{
  "num_hidden_layers": 8,
  "hidden_size": 512,
  "num_attention_heads": 8,
  "num_key_value_heads": 8,
  "head_dim": 64,
  "intermediate_size": 2048,
  "vocab_size": 8192,
  "hidden_act": "relu",
  "norm": "layernorm",
  "norm_place": "pre",
  "norm_eps": 1e-06,
  "positions": "learned",
  "qk_norm": true,
  "attn_scale": 0.17,
  "bias": "all",
  "tie_word_embeddings": true,
  "parallel_block": false,
  "extras": ["capped logits"],
  "init": "normal",
  "init_std_qkv": 0.0265,
  "init_std_o": 0.00661,
  "init_std_up": 0.0265,
  "init_std_down": 0.00661,
  "init_out_by_depth": true,
  "optimizer": "muon_variant",
  "learning_rate": 0.00202,
  "lr_mult_o": 4.0,
  "lr_mult_down": 1.5,
  "beta1": 0.9,
  "lr_head": 0.00705,
  "warmup_steps": 0,
  "schedule": "wsd",
  "decay_fraction": 0.667,
  "decay_shape": "linear",
  "final_lr_fraction": 0.0,
  "batch_tokens": 65536,
  "max_seq_len": 512,
  "doc_mask": false,
  "train_tokens": 566200000,
  "max_steps": 8640,
  "dataset": "wikipedia_en"
}
MLP neurons of a small language model. Each row is named by its layer, matrix (up: input weights; down: output weights) and neuron, and shows model dimensions 64-191. Each number is 500 + 50 x the weight over its row's rms, rounded and kept within 0 to 999. Numbers have three digits each.
After each neuron's rows, "fires before" lists the tokens most often just after its 100 highest values on Wikipedia text that the model never trained on; "fires on" lists the tokens most often at its 100 highest values on Wikipedia text that the model never trained on.

L5.up237:476519479446473436494617568494549587538525522459500467479460562461517520463533488473503496424518571474501622634511399449505420477531469566433501550548527577544455491456438541514458399473532648470449548493542541580563495498529502471505440420483494541462472492550503429415503485393448449528513496527411436429477497502507514480464496571474490468534507551477478466506442487415576560546436
L5.down237:619555441440528587517538563528490376525530478522448491544460488522427465526520529557452538432424487548576405595518516509535504496517441444448473440443529485533492469456513498496444540649477489531457576499465640494514490495538474526507531480466559455512494538483532556463490590491498529471447477469579383491569518471472443589454515416558544481493421564454667527492548448491453505591514
fires before: "=", "|", " |"
fires on: "=", "\n", ":"

L5.up605:500514484533523462591450555456529532501494488475510446484482457407518453499491496465558565556438425433585548634532574475512541492492513565485519579473490549501462496540481554492483579526512468489466468466576627532493475536565499474541487602495455502513596410470458503454486515399499506587498522390553475521466455606377455430439501555553370398579522484454498518517435513491507501430463
L5.down605:558498531403440433467575559517613443465381413480457467454521459512548455505499472515561495492522508510501521474433537496576507482536489602419567449479535511508471548596491477513572507499621456484479591475554469538438358499524517381413577595434484560496491484493449480518424524490516437538431565442506434498562478426458505508503488503561526450526500555474523492515414490467505490539516
fires before: "="
fires on: "="

L5.up1603:546539505412533536486505580491535508493440477501465553369525590466482499504551567440520520516353482469558582484436515616488564429553487621501478576525450573518386523496561525483545603518520517422514528497608504516438446471561529424531497539398500530537497568486482440492565589493507498504480532508442522483452484496405459522456450585485410501517518504485584523590481535465521489510514
L5.down1603:586453432470482534530514484455577468490536538475460459590550469453487451478558469516416513517484518464581522476518569481591514496441498507463546438507482482513493459453496477503372467443448523520460422542535541586454425422535576535445466512562542455381472480472522538452474487471521515487574451530538385526473448327502436470516549525499534487452494528514531598523588453464506558438444
fires before: "=", "″"
fires on: "="

L5.up894:485475541438447443492522548544577566486417508521491563515484535426493480489524492505514567558466524538485501559480507506495556520584569492529501462501458544554466495471524532572554671457472612506526516503515544541543411489550521453552508554500544571468464474539518514475479541444561454539583608443428396550542545497526450472590410556555546525501517499530522528480501412507496467489535
L5.down894:555431484457518455435572521583429456462516456534545456468501458533475453511548524526497483458525626420497434548420455498528513490523482546525552570434541462465454535486611493506563500486529472491463384439536556492499445461462491453477495439543459450524438559502503565433474455455476566528421571478544517507384487420374543509492449494414465488549488456507591439419481496545499573458444
fires before: "=", " |"
fires on: "=", " =", " W"

L5.up633:522605444512483527537445467533470545449527531504582445484501474516558418579539498552553519491525535456447474522557579472465569511554606466478555446566441422474504576524438401505511503573468508373604479470502537490484427502518517475519507515551492547481481444497503480476512530430555484524487538566472467503381515528548437535502552497540593475441526473504512486508591492472581511458517
L5.down633:489552527457506599531532407503433504474443502509540372495549558510403438533526523535512511400554481416418501466460489501533553511610530510545535511521458369539540452500547531513473497464456495449517555473453514457515491462456494445429465601480448461548476480532599514432480527415424467464460553587477548427483483545482446611500537647485530523458510490453507474596564473406444520569500
fires before: "\n\n", " He", " and", " In", " in"
fires on: ".", ","

L5.up1000:467624521505488532567513428507440484484527430536547428423507467508378479527500433404515551318538457503464613407472505508514497581462496477503513497513478454460454570489512478521505531428488517480544435435507466490467500478569453479432526510510465550539484523513612542466452533487528532544524546575551572441488401462531443497472557485490491443390484535583481432455473473479536490486531
L5.down1000:449588556467502412542610420407451481475499463583480494505452499487389514396427403401506524479584478463476451472512596463466542519492554430475461485425475413451517545491520328486462501500524527515464464575440517460463811499493368533551493473430508480506456559505508547483431447590493501489559516527499506498481477518485515507492476543483459458470487522484462498527492473510569453484487
fires before: "\n\n", " The", " He", " In", " It"
fires on: ".", "\""

L5.up392:457562462474503483510421434532445471561499478493491445502479540570473497514429511497630489497561476465467464519419537505527488531605469489577638529524583526494377557483414433474494540466523527466517526536494494479424493457492491453461589463530459455457450400471459445447483509579508513482581476537441590444472415515532421475489426530498515531502526360490411492513529420528478486496508
L5.down392:553461461501473504527489430395419453495554450523464482601424453584356517464469462504521476479525542382486466458478513476510514449624488550525529610458491486522448547478597485454530483452526526502476467610525460520439695467542544479510460548534485525442452410549501485467481478415496523489403414499482557468476528516574462501541517443424407528446563470493427438477545482484511510475477
fires before: "\n\n", "\n", " The", " He", " In"
fires on: ".", "|"

L5.up1224:515465524465483444449479530516529442459538433496553414508555522527446520556548529498494619568508475442494439552425513597510594576627498526537520511506467528567554473581505482428568524524497444551346371566527496478505443541546565526504484528476438473405509461445541521578505500456519540496541492517380503482512419448465474534443426485475445558533415454513466468516470569472519535453516
L5.down1224:554514444497566508538540508435513515485468480478423529465513438479448470435514463588556552479407462464439550538488506472488506523438572564455537532520530570570533563500491495488413528491478461582500574534524557529450599563461531448466526478511563484504444480535498470486457534453622511453425586512507513521399530494573521524451462445452464448525508577570529524524413567410612542530453
fires before: "="
fires on: "=", " ="